From a checkpoint of a small transformer trained on Wikipedia: width 192, RMSNorm before each block.
MLP neurons of a small language model. Each row is named by its layer, matrix (gate and up: input weights) and neuron, and shows model dimensions 48-175. Each number is 500 + 25 x the weight over its row's rms, rounded and kept within 0 to 999. Numbers have three digits each. A neuron's up and down rows have the sign that makes its largest values positive.
After each neuron's rows, "fires after" lists the tokens most often just before its 100 highest values on Wikipedia text that the model never trained on.

L7.gate255:462499577513508509509487488503531511521522528525485448487482519501498489519484524505470494498498447567498470527494493528534503485491469485516523526505500469494493506510481502562507485506483510499519491467503527486515571454476505437491494538539498474521461483490483475497457489486492463482448508475507484530545504502506502532540517470484496471493489520500494463488546473478513496502520
L7.up255:485466538537472512497471494512527488506505503482459463518499508563471504514468508496482491514527482542496499536464473534544503466486508489520484521505508446483470520457485480506541498493484437498523506496504484498474507431530506463512508513492483543482506503509508506467459529476440491472517478496567471503512513518525500546520527508516516472481508488517490477529520466468494491467521
fires after: "1"

L5.gate365:481456468487479471463481524511499460480508526467550543494504537451541501462499490540484531455495520479471520488505487466451544465502516505484508506499507557486493501446495479495518482522488517510485451479503486517508452521502510528504519521518482496448514524514500513543530491516521533484492478467499508502433500486467514493500530515453500510501512511521446493507539503502464489498482
L5.up365:466498461478500507483499523502538499515511523499500527504498516502512468497490475535477535435514492467524474497549461484490520490527485480520513511477527546496502520481451466441531502544468507553491501490513502521472463528507544491493534506489467490475477496495506500534578496530561521473474494443519497498482501473477507517516509547454515560503519497486525486512519478478461467516502
fires after: ",", "1", " | ", ".", " "

L5.gate217:435464444495526514543551502516512511508494562469526498504522495507508472510493520511484470492547463514501442470486527477483505504495501519486535515496479490513524481453536521503512480522551494511473517495516481531501503474480505520477511507503508500466472508475529524517501441486511504523453465516528458502475535477561473523521504540485513496520485481526506518501521502532503469499455
L5.up217:465473436523504515533527489570538506520495541483523457514524487489495461495483543500498486484543454487481445471490532479481493473500492522495518519481506493502527490471538517491503468502518503523464511483515486529511516498467520521470497508517521522477460497456513550489508457476519473529470470498535473509461533469538472514510519532473533506549481476541509493519534484506491466509488
fires after: "1", "2"

L11.gate112:502503500502510464468531520516494487468508447531503525552469502465500485511548482467474463534535488465497514518498478533520486482457513523472479476527500470466495478521533472493497489501450455516537540519502520471483522479519524479499477457477538502481475535515507511532493498458518520519485481475541514500464530524503502503552480463513509492475493507530482518481483510496499441436493
L11.up112:475470531485499494458504495537490451485516463504491478537494458491534478526493459493455485510515451483517470537471477466539489484536535506463490519546480456464487492538510448472510508519483521444460515469493536496467534538496494537522501484504442486521523477527490479503492513488536501493475475530494525500457447521497485473531514488506547495516488499501500518532510489462481457485507
fires after: "\n", "} |", ",", " | ", " |", "|"

L12.gate10:533499466493475538469511476508517463478516473509501503512525496503473477467478515507524483541444492515500495490503489519453519532527476519463515503598466508539478493523461468511537472503536500504506477504496515516467517454495483561503473516494474509537511516491477501497514468548481464481491502525488498522504473536490500492464482504512481477515514512497479504520512479483468473517521
L12.up10:505510517509507525479465462501471537488511503488513469491511519496498508479537491553482473495468474475512535486502513430448491500497469564540475532529526548431518473519519474484467477500517522521504485522511511499509495523472511514469497462513499476507507504517494487487506524514443506520528489505507510504511518543483507479505513491466525514472499531502468540521497435501500497536503
fires after: " (", " [", "i (", " \"", " h", " un"

L10.gate468:522468490512539530491498468514519489498530472487527533523489479500515536494555509516493574494530472533533474470458450531449489515474497503518552509472477491512481513472480525487462505506486493509544469532514493499524496484450445503506491543477486485497518523483493493481527469494523532471501473485501478525503496478532515495507529515510465504490521511512540486524503538473500502508451
L10.up468:526500521490523516537481510456514492506487510461512469454481563501524498484497521462517512457533551509508482504498503481530516488526459506516480493507533506487526482464523534472473533455505491539486485478529488538518501475505490472490498535469490510476469489461482453480523478506556520516511510532515503486505519488521508527489485469489511581468482526482460520491455490476477473528498
fires after: "==", "===", ".", "==History==", ")===", " ==="

L8.gate23:486523525498480535492496494537506497479480467511437532483446527431503508485498517534520456482504468513524493509504539503494489485568498470502559498513529495524506523522506478496513546529498509495439500496466505488525524488516492463498472559504498498540534514478524534476467519479507524490515475499499490516484499522519483521505483516447465499512546454495489466470516528480534460503499
L8.up23:505510526479502495510494476526549449526476489491548511515481500516493522520430502481473571504538542529491529516496505526554530507498494520527512537474520510543531498530473562506488493524512500507515497509453494495512557495477491536476499498493533512482482469519498498497512500491493507484491498515487536541487515502458517507506475496565542481496495499451521467490513454486516525470519
fires after: "1", "\n\n", "\n", "===", " | \""

L9.gate440:478520477485493524506506501448502498496508490510416498522519483499504457485482531480482486498552456464534502507489498546488493476501512479511530506441488475551492501495509486506534517521493507487455510507516486512515520484461496459482452494531494541515537439483483512448457500517484533523523526517504525527476491515482549507503483557514493468526504481496475526520529465496489501528537
L9.up440:507525460474511520479509486489516468507504457473482533519516475476518514498462513522498500498490482503537495493501498505498455496514495483521507494471485496547493511494520525518499485534506552509468494565445480458530513483497477473490440475497530522478496493544496554475512521502484529516531484515515497504474448509528527493492492552503456539516521472501482491478486512489536490521511
fires after: "\n\n", "\n", ".", "B"

L10.gate46:489511486498511518505489502496563515521517513522489476472477489509475506527504518503508477523515471558501537515463451510535478500534468523535473537487520471512472488487474456497468494512468478456511455458512475481480454475518519442504449516448497473535499439460526510545522514523501484525486499517484511461510476510512517527505528524530519514516519472500487502546499467484493526504513
L10.up46:488503525506528528500496514502548543475495518473445501524485499539459507485467513504546479514455506527463486532516505489503530515520544482493492497502485506500482557495513494516501511463491464492509502506470504521528516510536463489495485552523478510478558536541458481492468526445508492491506511559497464461498475536509431490480496489512502502513529461545524507499514546484538518464541
fires after: "1", "2", "3", "'s ", ",", " G"

L6.gate313:480512479487509513508491490499502523498529519454462504511470532484504509532514526520499497472485463522511514513487481485495514486488435474484529490557473487537485534501509490482508505549490507506544505491453501479525515468502457491481505497505553526486515485472491486534481500494543488514539536484492474490501479464461471498517501566473531541510503551510525466491516547479485477523485
L6.up313:562485487500519511487492476512557478467499478497427502525530530547464504471503533511487464457452481468525501528496544499547482476530487493508526462502509504519502495507498533471495514478467539507496500499501511500514497504498480504540538506534512525507483500502516492520520520477538450477554528489493482541512529466465529481497466479532502516517477546512494541479497520453508484540496
fires after: ".", "==", " career==", " =="

L12.gate70:529500528491485483522504561507485437528489503495524511521509504504529547490496511475469541478476496482511544549488473515481508511448480475497513510485534495547502459493495472476507523525518465467497533508508510519489488509490509537472478512490455502489424523455524445506540490494526503480512490510482474502509502536453494497487520523497526522514483524507466504507483489528486481491471
L12.up70:492523496473494494501500534496497505514492487504508449529515492497520508510491491495476548458481451524496562521477491515509489504503455507524506514495517527537490492508501476484458493508529482486500561500531501505509527511489478487501443501509462476451441531444502455526510521492529529478507518489475462479540479510469532466487483507514523518519477465485455500504484527498485484508486
fires after: " |", ".", " |  |", "s."

L11.gate439:492487511483494510460478517523459485478482518463571518546491537480533478497490485502424498471522507500477505528483534488486551516517486523548536510530504502478503515476513540487532452493521493486495497510527507515545499493509475540444534518466490503538517535496499468476534493498486517513494480515461524503470540468510510516474483484527434525482509471481482516483531500513473495511521
L11.up439:518478472494506551479496501506505513497489534467494482508556547499522486496481495528496505495505537512458487500460490492487543469465526501511513477514500484427500540545522499512504501559498490561472470512497520507497511536469512541459532513495527498516503521465501494511517539483495487480511500557507489493491501462503503501470492474525448496532513499499525478455514510488492520487488
fires after: "\n", "\n\n", "S", " | ", " |  |"

L8.gate184:530521502441502494515480493515504507492524513515483505505494527490504497531503486504522487466471520506515485457452485503553497516481508499547458557513533483515459490518545511483558514506501532478495496531486528503493443533472463514520556518516502513469504473486498485465502572553483506515481510508481459472479471469484457497479495522518517451459496461501442516511513485499529503483540
L8.up184:520481500452506474515505498486536532492478503520484488491555497522498468502495499483513513545511515512520497494438475511483499512460489508507527529509489480500442486457464491529510468490494511524527485504467504527473500500491464489485528509473482476506522483487484485495529487486483554539449509518453468485472498469459485484504502534504453495466508491469495494514519486474532514472546
fires after: ".", "\n", "\n\n"

L7.gate162:503478472481496473503471511469502506507510527506550515467469539502518510462532494472508543507483462507487507462523444485485496505478482521516531519525514441490499517487524473526537498476520463525513496506499464497508452492483479529501514484516484507472435506483501455515473465479489550485549491494506528473504470513530449491491493482508546518480519536524480482565499505528526511483451
L7.up162:515512494518497474522513489452487477491505511441470502550469459494531522548524498440510506541514475469501483495488534517525489460490494474509522502492472479513459503515551506509530484487428462491514476487459499518483546561479511464491514515513509488492538544543499493463508520508500477500462520471490484523471501505493507492504520503468513514507486550497540553482489533505469487479518
fires after: "\n\n", "."

L13.gate488:504515495512483543487508529481494529498532476456525485477499488453558478499513500527531531514482479442473472513513477498425520537518519513557471550534451482509495530472494513539493491503525486507503498537512525484497526434492502515514468479483490471503537514492466473499553534503510463491524511498514508493465501499488526502504509524498452463512485532506496473499501523435500487510521
L13.up488:502488499527514521487538502525455508522498465526520472460491475502450499505531543486459461508504498446508429519509522521477465521525488477504524506515498503510489500511506490536518500512482478542479465508466524467487562478538516510514506513492489537479518554530514538485501508506495456472497520506544524484479515507513453483528463489462464507486513515476517470503489519502520475504506
fires after: " (", " \"", "i (", "-", "E", "B"

L17.gate411:534512479517548559527521473520516501497508539522500498485535494497521475488470521561501519501495470525484478497516493478495465487508546495487500505541528450500496484520499475540521473506534511528463460476484515517504487496485460528519542498486524522516517493467476492460509527537485515483531458502510503517489477488490503500493539523568490525482536470520553542512462498495474442557476
L17.up411:497472513500506523483503476479477490560483487493477509493457496513531503505497528539507540487537513480512522506520507500470519515495475521469492500506519511515548513527483481525497467505504498490467463481473493514495547469507488504547521497513499525473527501562450472472482509499461511503519487528500481495472510459462507499499468471498488520476530498464478552509485463522531478454519
fires after: "\n\n", "\n", " (", " [", " '", " \""

L13.gate358:480506510492496550548536503530455476498486449530462496492517464480552496477478464497490525487492524541484482501488474479502497496479535495503463502522529475516492527467499539507518495506499501484423502525492531576499482501505510500511503501461497465522507519476519478497523461507497496474529554503488504484465522509503507495515504509566489506486499489527497477498487492489473447503480
L13.up358:511460521527515501491471501544509546471511548472489461474467496483483510513522499471521508473496481474476485508491526497480485542520475491474496522502520489532523539535524462547507472492517496518531473514529504513434513492457489473540525543507489543494549478501502494516446524500504516526496452527503480507498510455463490461536493520525505502527492527485459475478462478479506496500432
fires after: "\n\n", "\n", " \"", ".", "/", ": \""

L11.gate3:490485491457453563498517460526484496484497475495483517500515484468530495478518533520518506474500511511515480502478522456451472519495490509489563509482507510552511487473501557505509488505504498515479500526523505538491538487500473458497515527519524527501479518500515476453502467519490523487497469525495482502526530469443505494488456539510507482483518489514479411501500500532508440541521
L11.up3:497507530465489517463541528487532494498533486486525505537515532498488480519487488537453511527517508522518497476504504530496456501492529503463503490550421504540531521497497462500504508527444514517482483493477493525497503520479512533509502491512548525507481528500514480472497498489488499460511524521491492489476446449513487476497434571509513494489553501504490519510557489498446508488496
fires after: "\n", "\n\n", " \"", " gu"

L22.gate137:531518560470492497529488492450499520517506506494514501528485504503533540493517496512514507481472456556502497519456468542500522488507491494514491523560499534500500497498489492497506465480506511503496501526544487487474531490494450482484522547500477527510476510472462451501476491493486545503503528511497507522514450496462505470465469498507504529492455439468533460531481511492478472509479
L22.up137:504503520519508520503489468494472511516489514449486481509529518488495527463507533502492539494487484513527475546486462481499495509468452500513549489536514502519533488540476502497502502485526559513494536535501533508490538554511501494471484485535497472442509542507479458481502530500510510490519500525489487520548444471447477448494481515506486479537444502499499482536477507480489463491496
fires after: " |", " |  |", ".", ")", ") |"

L11.gate417:530517503533482486487523482555516502506510492524473485544479499503508492502452501472505491474480503493515451512414502516468510482496490519496513481508535511487487505493487464497494477468460479440492501474464522484519526500470504536506449498492479526440493509489575480538520513465513490509536513512525527478465507499521539515506479442534482498497488506465495468528500481440472499510520
L11.up417:497501491544526457482473494513492477494430528541495467460498450529489539479486470506511484508494510463487476540492529499481490491496471516537498504503492506460520505462505502497475486505478496499475501490489566474487516525516520500516442512468481497547506473489525460484484559481545504490530505518516523514499479478462510447518531520534478530495473493488494499509500530444521496466476
fires after: " |", "} |", "| ", "|---|---|", "ä"

L12.gate119:522487467491509510516526472481519465472465461520528486524529512529465490468503511507469506420532526530528516528449487516465517493560500478498516504531466520514499525471474518516540490520491502498503529499555518478510478457492478527551471547518485474496524480534501475483520490539500534502462579544475483524507458525469491492487513487508515519475534482502485500524533512467494527465520
L12.up119:532502544478515508487516512491509477526495496484492485533526501499506472492520544491543545459538543468521486452468510479504550482497455506488501551471513447508522542526510499490494545548519507524478511525475523539492488534514499458511500536548493527482493535452492492499498539510482510514537478447535470480492512503477555497510475515501485530494481454505508485504508502480541524452493
fires after: "==", ".", " career==", "==Career==", " =="

L20.gate194:490510527422502539497483513524518526467513464525486521493472505510482505448516465445495488525515454533494513546461503542463525492522469457484528538542511473517466491489514457461522507484510517489534493558509538477492475502529480472503496486526479533514497461520502528473474511512531530498504463508482512512551501499518480488521483504486521480510502500528480542513509535520478504532457
L20.up194:497524513509463489508489470542470491496553491549539541460532467499486538493527469543491495524547470526468498539490493517474533471552523515503442489478460521453540497464488521504536466523504501517522517495532496462500506492541478491490494509502479521517502457508532524493534462511501491472499484507526472528502497526508482479464511538503524489491489463525500486511453491468524443532497
fires after: " on ", " On ", "On ", "- ", "| ", " | "

L8.gate8:509463525499491515511486504464532513474505497488477504513519456499485507472517534553450552495466496484489460530498461519466487490507511487482520485533532471504505516486470459510491507506513493531502513517512481478494523540531522471520556518469471492444524503483485448511497485510488504493527496561486441451542452469491514519493534538537503511512496508489480493523481474479470538513485
L8.up8:501480515509507540513482441465526534501504470472483475511529517537518516480527518500474550447482473470497484523484466502489478519497511489513484507523517532521511519482470493510495506530484528566517511491534466485520507546492541515494536482503474475439503494472481477498508471461505529492489515542524453470532446468480542509518484523465490500506502471492495482546472504479494536519477
fires after: "==", "===", " ==", " ==="

L17.gate17:519528508461506528544520475527497539481502479448474472522473536502513504431508537488503511453483500469497539486464546510466494524506504497504446520496460565509527500484500497485505485557503506510513526464514506532514519522523483502490473468567489500477471505488468504444521526507505513467475497506533462487492499511487491512486527526489536528570461495543513527510482499523516485509497
L17.up17:515499516498487507486466504511507512517464482440476476537513469488512494503496468473481531453483473466526494489481519515498491518503500504539519460498513563544501468519478513510478467524487499494508534508495486543513516543480531560488522490510488476481485517493532486494487493483524493504528529506504461484517446468483470503480502504548502514474461529488519524541515480497464464497531
fires after: ".", ")", "\"", " |", ")."

L7.gate429:495499523447517535496535539535501473512510510503481481485487529489492492490518490509528502476530566501475525460506477543510500489522503521488540533521475511517451515493531530505508542472508489521520486513490517523492533504500497509525555472497499478533504472503521482498484495487465521504499463529532502529487506516525512517447499471500518526461506433492535473547503519504528459503543
L7.up429:466505554444510546491503481524544471524523509554521496487516467512504459492478478502488536486516522506502548514496527491504491487520496491479496511512485505545483507477507478497500534489493504521458481488490492516497486457504530497536527515492515514497496481526419463481460479509464537511506489527505520471453485545511516491457524446473485522476519502522454511476517513489467503500542
fires after: "\n\n", "\n"

L16.gate22:491487527488527490497510493495484510501472483528492499508488496492509537491527499473497526499502511507461527529476511531469484472491471465498486498541539548520496515487515502455477499550550528490477509514522504511490476514490537467496501542533485487463481539486539428476482483480531507460489511475486507536520457462428473506513489525472525531506475459493470514535523519478510467489526
L16.up22:524513501500481476518460527500494492487528449501528469509486481517513534511527468467488530453483469486526537510488507479527502506480457500524498503480476500518531479536487503520531512523494491453522511534545501484482494491472559510467481484533485506501437490417540439488519492457495515507527521485506486504544493516487492470492503517495501474505499457488523506541496502486477514497530
fires after: " |", " |  |", ".", ")", ") |"

L16.gate394:552482495513504427460535507504552502544519517527513540532456490492460511524508492457471493536537466509505496520501492469540500523503499508462520490480490507519500478496518462528498483531503475500542508525475468531512434469488494517509531515493511503490527520517549471454479558500500502461504498509480476507482490470498477524478518530514525452498523544478501498488502561487546519503504
L16.up394:515521494486520475522537503500480486494494491470504476492468450464452494522552499478489543492526509491514500498507492525505526491479482528496510518536520492518478444482475488501500492504441483486520462473518515534524474442471492521522498546511461488533543514486520488456502503543527497473484560530470501526488482498538526469499494560489492547455485505499511515494527510460524495501489
fires after: ".", " m (", "–"

L8.gate100:496519552549511528536515450526540475540518498489500503499514503531503497514468502479530484512503491545511508528515499485568478487489463513522507461506510499513517510469500513524497528491504474470485499516475482479499509474504515480505486526495478542540501533467505460475466537462453497497508473483453471485503485496521504506488470491462487452481503497494545487512472512478514541498524
L8.up100:491496496498495532492518534528489561501498537478516480473468515532489513489478513471509513514508497548514507520476489480493457507480478535511504531497549479455466508488518520496550521538469512517480505466477532540456508495475487507514488515474502467515529508466457472469455501468459508476475503480517479536497537474510489512519485503524515490497514473527546438528515452495470511428513
fires after: "1", ",", "2"

L15.gate179:504492535509481496478482518507471504516478489504460488506463502492512554497530516491478480508480458537492532522443462498495498511521437464548507508511484506488507458505512500485473484505529513477475536506535488499507530518496542500483462483554512490520425524454537456492517492501503509485515531492490486518474481462457491503482452516508523543489432481491464520500517510526455482511483
L15.up179:495482486475500469496482542514510515505492459491499499553554462507495522493506482490482535470465489466514540530505523517496481479459458489506544489491547533526520517543491508459497488523533489504513540519512519526496491508516469499496521521485433509442522516435472438507534476493499500489530517473494484494534459521455492469511477485471526491538478490473479460518470506485477501494507
fires after: " |", ".", " |  |", ")", ") |"

L3.gate223:504488485505516491544471517468508484552506499537473493467476521463512507508540507488509521494442505457476513494516471509489451537494506463473532471518500471546491515439469504473501459537517541479500504524529511518512526515527496471490443504495516505521480504482546505486488508515535499507532546519505479535471486507499512550502523505487493501497467522512488495518486500516476521483461
L3.up223:503518492469528526490489516495502525465502528490433458469435495475531502533515532472522511489468503524491506542515499502497469491509554498486529475533509457504470502469515482479526482470543516531519508526477487525510511479512489516492471533503511542523502542517457538455520497535484479515491517494473479507517490478520523483525491480482514513526471486513483493464541514453498513486521
fires after: "\n", "\n\n"

L7.gate278:533511527494511534496535498548503511519460482481453544508505505494532491474506476501554511517520516447535523513497482500452476518488496517483517574495521528516490478494515546506495499550488475492500489522479506485463510515481433480544501486497510477497481511451474496502529504502470497488515485572493489500508491526504489452494507512532472516466526511487460507498515488487523476505481
L7.up278:506518526485519505534501488552461481503480537531456527504523487475470473511528481486526517509557552510511473474481440500454467537498491513492526505494528498524534498484540499538505531564523501512509511472536494523505508507526451468522514457521512509474510455480496490475531460513478504500472528510544496518475513523486502505514464546540497484475469482454506542513510515453489462522470
fires after: "\n\n", "\n"

L2.gate158:510491507510459500484502522501523494497515500525506488552490479519507511453484523537473539436511503492482518486533461496519520556485499491479533504457539546495491495513501521482521536475487489460486497520507502517475480502490531480516488522468490459504459517488471495525519481500488477490484481478501514532455551478496519469513503537539458502523480484500501537516529499482516523477495
L2.up158:470524515466484496479468520513488460504520492518514512525506501539493469458478521512435538436518514476510485495483487496502492517490495468511511528506518520511512519506504473514474496536503462478471541515458504511504508498526510533502486531447477503496466479478498526479504511485484466487550474516495503511476527510522481462501528497540454491522505517458469538527544498481472497504501
fires after: "1", "2", ","

L6.gate21:562507466449526531537480475508542509536514500477459488475505481480544523560524485501526485508486479522473519447467503494489486509512530526464501477533486496478502507512476513480492485527499521472530487511514485494500521462538480473532516498546515500530522512480480541475483530546501519489437491516465431491494441495508526489524500474506468545473522495483473481475471536493489510517480
L6.up21:466518511514480532484510491520491520473528504506504479489449528465472429536501536518512518476517489495508506520514488521492522517520502520458530504472544487515498483439455501528524474491509481499497495516518496547485537505520543472528498511505505512493484501500489518459528526536464492479508520495526449521469510488498472464511542533525502522500512485493476488532507472492516514488486
fires after: "\n", "\n\n"

L6.gate340:472467512536526493500532493486492496492511529511448470469460486559487522547479493472472507484492475554510490581506457522532528502484482497493488531500496475527498516499495511523463505496504469495518515490482496491471541423483493478533441506477495499510493504459511488501444500471463491493493507489541458458525500515510519516536511489509511491500475477485528478479507463459528529458525
L6.up340:505514550505466518481528531484583509521498503508535545533489513485471540516450509475523458526520491487520486515477490512481532484516497476491488512511491457457516508468480454520490492503458459455505502491503490508495535484545495498484523537493494515511518517470495456473451510509525501479457493463491452506481510512525515538502489480541495471492457485539458477506525503425509497483510
fires after: "1"

L13.gate46:473472529512474469492517497499470495460485548502469519493493485493528529475516510483532551562523515535496520512511443530538501534459521502518463499534493513449486521468563467491505492514488487522503513513504541476489505506514488488507495501510478483514477494465548480500489535469521457502496481503540509536467484510474486563526482473498465503495468494486493509453490524495476550481501
L13.up46:498459537551514504487495487473514471517502484495523537470491451494511498488503523458493507484518549465491512538502528524470512495528514500449491484510456522494454517482486493501476517484449487513503487523494510541518462530542457489520498467498516505495514476500514521516484483464525530512492523520512497487516490544534511534512490507527500493489471506457491524529504532447520495513449
fires after: " |", "% |", " | — |", "\n"

L4.gate90:497488518533497503480541519494537531502485501519490497497484463476577507504509491496530464530469474533544471529477550470480493463491523501535511495536507503515498505526502512498458530488517476486544523534504469520532505473554499452510477518517510537488570496528493453509523556545483510487522533470485497535524516492455517519478539539504504502514518511500519546497502511509514479532460
L4.up90:480485497534479525517541515472505530515473522494466483488500472469534520490511509501502482519497502536519465489468521462498499476535507513491532491530493504507487493503529530505446498500521508488540521535482465509504517471558484484508494529533476542481542515524526447464505517535487488469490545469533479470525502511452553501474531495513495467481487516463504521514476506517545489502498
fires after: ".", "\n\n", "\n"

L13.gate371:509462539527534491520492542522523529512577537503492552483557493491480486481523536486508500526495493500506559482444470453525488502480507513478468478506502515497498508483513492495529501491498536482498507500522485537498509503515508528514500484529534450509462493451484508520525493488492544476518459475525454495476478537491527491507497534519541511476508494507456494521456485497502466462504
L13.up371:507511520525511503526474541491477527483510478489518508514508562502502503488498506476443491495498534509510566516530452504520456527513469540511517482518502539524492481474524490505489544514497482510498491531524544476506492508460447519464502523424501485504506518486463489528534510534573507475534508506508464465539572511503469504510502526506501504477483495472486472502503507471474475513466
fires after: "==", " ==", "===", " ===", "eption"

L7.gate167:460505540486492528493520468511528503511519493468493458475480515552498493571484560515469437511502497521531516522463473508503521506484513520536456496498535460467515526496505479510478527508482522527491492540497495496491544462538522480495514510480529517499513463476482511440459499492506441491500509522499457431513492520490506530483535472484515502481501519466482535499469492477516517465525
L7.up167:467504556510506514504485516520482500501517523492497482522459512539499508548432494509510454501476508523528473512487488480466498492498445469457466560464503461498510521511445491478519488498481476490515513513488499475510551508484470495500473490479513482507467531456493474494497531501495510486545493504489462548508459515487509505511516496515510469503557479503537496485490505483535484489481
fires after: "1"

L16.gate361:491546490510461469533486451479481509517546477464499500533511446530512470473505507476533497487507463478497514527488482534473502487500503513471507535529502526516494499515519462535524498499474460473480507488559517500497499513477534478509473561524493499472484535487514515481539505512491553518510527520472521477442512511496515510464491498514489477483455512523528490542473510475493563510504
L16.up361:477476506507513474519495457477509468483540488477512531504465528498498504476477475501503523504523467488516514524522485503482508483517474501512535493493471529518475489508522505485498471498497521529481452541452555493497489505441491499490484527523477476526491548477511509482544524528505483485508463586504495516489462476481522485483503477531545512519520534495492431528488493509532524445464
fires after: " |", ".", " |  |", ") |"

L3.gate3:501481461523497490485450500497540465473489502509494482523513524506513491509481492493493497471499473537525481494520514506437512493506538486485537517496508531510561494500523466484480473547534499470471484521494478482468505504482540538483523475514492445464526474486485503514508548500517495524541463531497473528491538447509546461479506556494530477520558490513507492521531509488497501475468
L3.up3:498504439448475477507464484520528483536506501526498505495503517546511522498500527530505480488507501498540479472498493495474538504525529527454523516548479541563539516469503482472468462514513460491495520531492508482476523496472540526502477506526473482472526552467458495504488500501477500512507492542512479485532507466475471478510493535498486491508543504507483499513486500471467466448501
fires after: "1", "2"

L10.gate17:447476471489492508481521526512484484521509473552488488511483477497482540536526440516475482467508476532452501524504491496500520488498543466486508526523493468463476522487504544507530474479500439504482464510538500512492543491543471508480535478489525481520539498486534511459477493537480488546520510499466476539483501500474529486503467480512501491490538510582517486554564489498448539508521
L10.up17:531504431524509505456544550458492491506526490508473435521520512499522554463517438471479516505546466505531527501508522498545488518500499469501496507530510481477522497472519517502525483444503488516518480521501484522504456459467482521490551489532517486494503510532526534499519447500473499524534472524477498501488534511497512471499479501510479453530505489525516539493501475478495500511464
fires after: " Y", " S", "- N", "- K", " W", "a S"

L20.gate141:510501503533459497495467503463521496459497532485447503507530514532524543459482448506507478493509504463470493503492494539468469508497522457507495514488548506533519537493495537489511466459519491482505529535517492434490528490515510458517493482536540489514511519482490451520479551565546520479510491466501515480514459496478507504519503516500551490490512485510496529481536535506490489460519
L20.up141:529515523496460500459483511556448503497520514510487514485462471500531532479487474524502502492507515476485471492516491447501458510503514544511520510510507502551476489518516525526555482549448523496560490479468532477536505508506521483455453496505456476490511492475519473478524470509502525478491527539485493532533487468489498484522520505550493546500507506541457504496510512521504435542484
fires after: "- ", "–", "| ", " In ", " in "

L2.gate37:518452496496499497540538472517513561456498459494476496488519537522531503608485477513475499468502490522527521486491494437505501547526515483537454503496510506448507481536533452500529486496453477537502538551517498493489500479530557551513472531497470512520484496482527465495502498494479555490501477465524483511500505494499507512490489482556526499511492501484488474501497510498506478494499
L2.up37:525472491493482517515538505556510520441497460479509492501472511502500505550474466449480499503504480505495531495488502455512510534513517487556477492507525529457503476547496490479518467480481480500495509517538472504500479451511523535472532538489512483508479502495509477505534514485489558476481474475511519511473519467512511503477490518552549534515443519525488542480526487480499479486474
fires after: "2", "1"

L22.gate359:476529515454530479493514483486514491517534498511485518511492497512487512508468497498492537526524466465517494525485459521463499520500477501505528542537501510519534512483501514505485470540546505455514517508535501488495528527505494502498426496526486473446463525474508463528479467491503554533510516539462502506542482463469508451483493487454468508585464493497476491530499525504452467501493
L22.up359:499522489470491537485474487509470509523512503459509435499543478494501565483488482470503524450502460536509539521493488539510504531480526529507527479502498532537492545495505502508492521554514490541501501537528476540499524471508522497517542492497465458459477505447515472481519455420503505500486516503465491528508479502494473497513481493548500508495486483460462493540493493478518450516518
fires after: " |", " |  |", ")", ".", ") |"

L16.gate152:497484526503499507507496485491479511502486475474500482519499466541494534472510517464475507475495477499505508550472491520483505491465470473491510530548491513575483528510478512500518512498517510465510505507492528531524520475449506477496499507551457523491494513487520441478470492453490547481503534499510479524504438486480495487503456521481520485542461444494511488524490486501454481516512
L16.up152:493474521483481524501456522480485546505504481491469481512483490502526537491503482500484520470468450502502544535463503506462481469494459507520519518502520555534505496515488489496514483512553498502487502506515523540518488508465485490432495494550478526464427503457525426460502470490487538477520525487506488502523467471462498528468519474511473484519477458492482501515520539505470459542502
fires after: " |", ")", ".", " |  |", ") |"